MLP neurons of a small language model. Each row is named by its layer, matrix (up: input weights) and neuron, and shows model dimensions 0-191. Each number is 500 + 40 x the weight over its row's rms, rounded and kept within 0 to 999. Numbers have three digits each.
Before each neuron's rows, "fires on" lists the tokens most often at its 100 highest values on Wikipedia text that the model never trained on; "fires in" lists the words (lower case) most often at its 100 highest values on Wikipedia text that the model never trained on.

fires on: " made", " died", "ued", " married", " built", " has"
fires in: "made", "died", "continued", "married", "built", "has"
L2.up595:439467560472545586442528456448514494490550462449552412571455509520456527499495515525537497473526483468461469567606609500528536491507524471496544488515520515546486513452458544488526432490494553557564540488456511531551487495491466493532537529561484493516485468497528456495483546509492530468515484484512533481479566394511457472553538474495472532496548556506447553468503459490490494472533538485590545501521505543476531498528461553570526505530479503518508452532421502481572492474532453446517513510484506483555474552560476522474468394519539453522573404430451431545542566491503542532

fires on: " a", "ar", " is", "is", " was", " an"
fires in: "a", "is", "was", "an", "sent", "arrangements"
L2.up564:453504526510482432533528493598466530551436477576381499484503493553487501439502471605496486454511569491503518507531536442490536542506472614497490566492454527539539469520492483417484521544528537542474522504503506495513451537514433559480507474506477517501546512472533525513465515552445518534500535499475511599500504444503468456517439496502491441459549515568532482407508526509567464500497515478539504426496454446443556492422521476465522432473545518512494558536544453559433531488548539426567435514489538528511520512526511510500457467520453501499473510498594506441539484478548479567

fires on: " had", " most", " has", " could", " did", " would"
fires in: "had", "most", "has", "did", "would"
L16.up450:455491522494521509475488523440549525484468454495455543491484512579503557553502450473531570428554479466557477466497505511499491514389432458545504536464541583529488475508524536466458490549538484481464479485488544386459438511457475512471560469504491453496548508525553494514515503480462486491470548455490509526501504389482476589490515505504528608463538509483542451403587547469480534481489532448493532455470534484548538473510513556515551456562489592415483467474498494518509587502509492516489460514459512525538554562539505476496508472451427489479513455475516482436467478562418508452

fires on: " not", "one", "ign", "ass"
fires in: "none", "not", "design", "noted"
L5.up143:486525496569477584503508509440487466521489506538520442519483524496497485487466623463484520404516560586522509467449476517489470554522518528546457471456533535486460490533520550512508463477489467479429455543527517613537495458481519498493492437538513517462548439501509464519472569556523487516612507471505580554463499466481494597501522480520505481497510478549530467535531518468511466459450455499504462504505393422479482485421516472551510446565496490479432496538479576530416492474533501491572530487476428513478462461492550435431501475499539502552503481576550532510449468518554506521

fires on: " Team", " team", "ics", " Sp", " record"
fires in: "team", "athletics", "spartak", "racing", "against", "record"
L2.up189:520556471473509484470488442475493566490535485462467539547473533510582381512457461457477509550437484461496519536494423501431436373512432430499469564543460546516502500485506490461492582507526499516500517478533479588486507534560442514525477510500461511525502509514475463491445489477491539456501470547587508580528514515517499518440500460501427519466493499482479492505504547500550517486533582485473529489434464487480449493491558465516465514511491469500533552529479491511463477502472550517553519524534490492456465448499513513360577430539480522439455511585573447453527474586502532542

fires on: "arly", " life", "istory", " born", "ound", " career"
fires in: "life", "early", "history", "career", "born", "background"
L5.up354:521512521514494484465500469549467553463415473520435501450542536420389501517552419532530476549564433447501561500487473492510445532573496547475476540496536498535501617461454525464496456468492482538490552508467560539536548545467442499487455538487524519495447470520464465494515486531552531449524486455528479511451487463511498506509505447507429507517481461546444486513471511470474511447470490530497491521496447512536466543421454620456533553490447459561442543513498470555535478520529530529499423458512555469547513481516559539533543450443531540500507502569449480520545553511522389545

fires on: " well", " high", "ong", " most", "way", " more"
fires in: "high", "well", "long", "most", "away", "more"
L9.up369:526493503495462505467532513510433500478450530496497466506508550513508482501483391421470497543522519532462434427553501482561476494503514528536545577484619481593517500479481460515521393483534542461432485439518544497478463507414496489532466396503553563549539479474506513543533432492476465544483383508487517555444467474477532466550495488493570434502486494465479493429532594476547509489584524516517525529530473455494494441534511509525484569477475504429499481454507547428468555527505473474502486547493510467523484426467531454497535473435511530486491482539530498527543503525555460447

fires on: " and", " him", " her", " 0", " not", " them"
fires in: "and", "her", "him", "0", "not"
L11.up718:560477507482562532497487431444564565454530486482470559522529515475571456551544480444483530544617478484516427504475436522481566492435507521469440440443589514449472514459532474566524590531483506479482434539436526478538440464488415512538446492454559525488476435534560548498492504504465441476575481425543463502417577473574412535519524546517505503503520478512519513503466452472558494476548483451592416497489535504500537460572561510485472540532465483501509498477532520497544543498540446537492461487470531518494559495503505523556502492503505537501453492479482527489507486516511503514

fires on: " during", " contin", " through", " over", "uring", "hen"
fires in: "during", "through", "over", "continues", "congressional"
L3.up547:503522487448516532545521436489500519510542482432459573517476476524459437544476501512535494498444560514467514501436549465531477471503536565517419470466449525562515524496508512480488478556538498553489529427439538497509474505554469524561517532566539547527451514408463433485470492472512509458514482516535592492622449463490540494572478481434525481511398552537477462511528494551478509440542480353463511530494492603460473512525527445499462521499479461454481451528536547503554489524447575443514485549527455481477511475546503470510515520514436570473508478491459441514488519443520498499